config.toml
num_hidden_layers = 14
hidden_size = 256
num_attention_heads = 4
num_key_value_heads = 4
head_dim = 64
intermediate_size = 1024
vocab_size = 512
hidden_act = "gelu"
norm = "rmsnorm"
norm_place = "out"
norm_eps = 1e-05
positions = "rope"
rope_theta = 10000.0
rope_fraction = 1.0
qk_norm = true
attn_scale = 0.125
bias = "none"
tie_word_embeddings = false
parallel_block = false
extras = ["capped logits"]
init = "normal"
init_std_qkv = 0.0328
init_std_o = 0.00619
init_std_up = 0.0328
init_std_down = 0.0031
init_out_by_depth = true
init_mimetic = 0.7
optimizer = "ademamix"
learning_rate = 0.000467
lr_mult_o = 0.685
beta1 = 0.9
lr_head = 0.00351
warmup_steps = 411
schedule = "cos"
final_lr_fraction = 0.03
batch_tokens = 32768
max_seq_len = 512
doc_mask = true
train_tokens = 305600000
max_steps = 9327
dataset = "wikipedia_en"
MLP neurons of a small language model. Each row is named by its layer, matrix (up: input weights; down: output weights) and neuron, and shows model dimensions 80-207. Each number is 500 + 50 x the weight over its row's rms, rounded and kept within 0 to 999. Numbers have three digits each.
After each neuron's rows, "fires in" lists the words (lower case) most often at its 100 highest values on Wikipedia text that the model never trained on.

L5.up537:443484463500523378514515462526475549540462364584545530517472552447456438446546464527492500490464370482469583579531492538446420575476563453538464557494496524499489520570500466476473513483428582534541489454554480460522519470461498515456511507360506518523481547501500540323479499496519506529505540560596613417480508530496540546515500545534501558479590539439558541482544451518369583536580
L5.down537:463477507574511456534481545384519458463567411535545475511446471505541516631464494515473484486394503489475505516444548500518481494527459468537699528438518488433509432513528519534503455509485534459538486464337439511517496544580447480539414600430596498468440562542548463548448517550530484453486534536580429499489488492588428398560471484493497428502518537458528412511565493485522478500493
fires in: "1985", "1989", "1986", "1982", "1988", "1984"

L5.up692:518505530511494481498553472479507568495556474515504507569427531479479579476554558429499586541451434498529621522466492557500477501515566480523556501541500449499485477559543438560503514473421551529502453424469532475467470520572406493489473549485497469455495467600592563468501532493448501435470448537475558517517544524606514514449429521469517502540542490523499459499484475469513526546449
L5.down692:536510477504546565469478492532451480567535575491512529508516489531491487547395476542540442532596519523439426484472546557553522517527532490479553487481482422479424398415544496415498440662532541511492507448534468514550576450431498554494491380500515482563443433498485562571582497548498464472537582505484521526480546519460483535582506549563538530522543574556463571512521587464519451480492
fires in: "2024", "2021", "2022", "2020", "2023"

L11.up613:501412525408472504540557450571546541457480542467559538471486475485554391529513404424484535513500513480481458499515480537523589486572548494444484524400509521528481516531499531494514470523587478503469408473484518535538474516508486526444544538459549584581494530530454481480482519477495606535429448542475493546442507569440460458489468480530552503535522473479475502445534556455556428458463
L11.down613:420537549486430456475315476523462503544492540546511421602504466445487418478510503492517481485516528524492454490471500433493471539507406543483544511467554514482542479546593436516508465473500442483497610500426446471428512551495512517621379531455601451552475493530520448469525553478394571444468562421447541422420486532531506488527406520521458489442529404453571461562504535514509544590519
fires in: "party", "of", "great", "focus"

L2.up1005:504526411450496532604445476463545452465520432503580428467493440473487529545423489519517474515517457545463485508528510460475480629427505472505466460475520539589402481482541517557493484486491523484557514466478534514572519473473481482514439516309472535506540463431423653451521523464498537535546511488583443565472387493467491504404515519539496464498447530445670516519507636538464464482562
L2.down1005:485488566507522470484456519544570544447450481450528403507534505433520467563527420441487472514406532477513508433527458518520535475455500443479549587520470569503538592557521448399551415451511423424488553489520544380446534603470445573507555523560557499510458641594497535470500471500566472524502544501502547448534482594411522484564452436502516486547498490582496532538430410502541537397494
fires in: "he", "she"

L5.up204:503629517418508477616526472505584450564460417504469504432459450496545592515584493506536568472511462514473500553554473440401490576506514480420487509471449467543536510493551514513474475503461462543501446424424568505486529455521468494489490546500615464509507614483587603462383519545553424417490508594562532591557590506576543551499395499551513531506510480497389501523579451475501593584492
L5.down204:450490501550633528628554498502552605417439564442529455494444497460493479502404430460492462481466427517450435551406544561514576356507497600541529522464533549418409511425452545475522459599348533491544471393504490540539458484546486525472531368555507462599421445486554488483540481492514433511493557465480553523428405474447413503473496533483500545540390470533560509531504530438561498489522
fires in: "april", "technology", "reached", "kitchen", "seychelles", "teacher"

L3.up799:473555399588497524451547549558512598420454448434569497504528520488510506477468437484527429420526522472489478542433502472400551491487492512561480470432501578488492542619577498513484586503552507532521617502538565471444529505487485469440616505445509484481550544516507412495479459513502537481463510532459518519359499487452475507457420518546509516548551563489393466497511564550458532493464
L3.down799:500444583404514523569474545475347431518489586460446456511540554485480484502497480522527516419489476524497525492573439595533488441591455532502485433515481498520497463482536549485560486518503490488566458499486531504601467463435482510454429480584516547515542462465433591517525397532497496492568488420523497464501547493548468455497536462446431501498506358565491478503438465575521548529553
fires in: "2018", "2024", "2012", "2015", "2019", "2020"

L6.up909:483491385502465491478482457495570607524553511469533495548457534523456586405582458437488550368535506520463653530491469479520535498568469476509451379474412594558511533577427519494463534470539573480545563477516543500541530453529481501608648526442494446524507482489557528489569438476481444603530457527579605566629507533494497459554428457538509419550561589503588589518550562499437488579543
L6.down909:467498627506496410487537600541469577448511476447480513485517515454455501511462475459459423609476449481527337527479472493480561455447434465536465498526476482517488483509544452508502508556512406456515439571514499457551460521536493573436444437488541482482459600567537461447513444625613513501466575520498487451474542467504470509541512487420546474565483471445519451470571467483523541398453
fires in: "in"

L7.up373:496490560487530440540424488484468481592610443509516460527538416505508563477447501475454510440517486452550515372516468498552516528519501476532474484400539597533550530490569506553538480537529472473551416563475401571525584493548541518539498510500453507452513554584481512422542541483512470417480512505446461571404543471414414538420467446468508551525560453454467496538527628450509529484521
L7.down373:439482415427546538456428497496493524464425476497437547517469531518602505526613586508492506519428506534440499436544502411477493483447452515486514419483446462398467432467469556492508553483495516547431496511602494589448379557406433423456565610490531541536402507492507494591533496514562453415516457629556534508490501544533531511577547596450465529549455522478531553504474483450437472565560
fires in: "used", "use", "entered", "using", "training", "contains"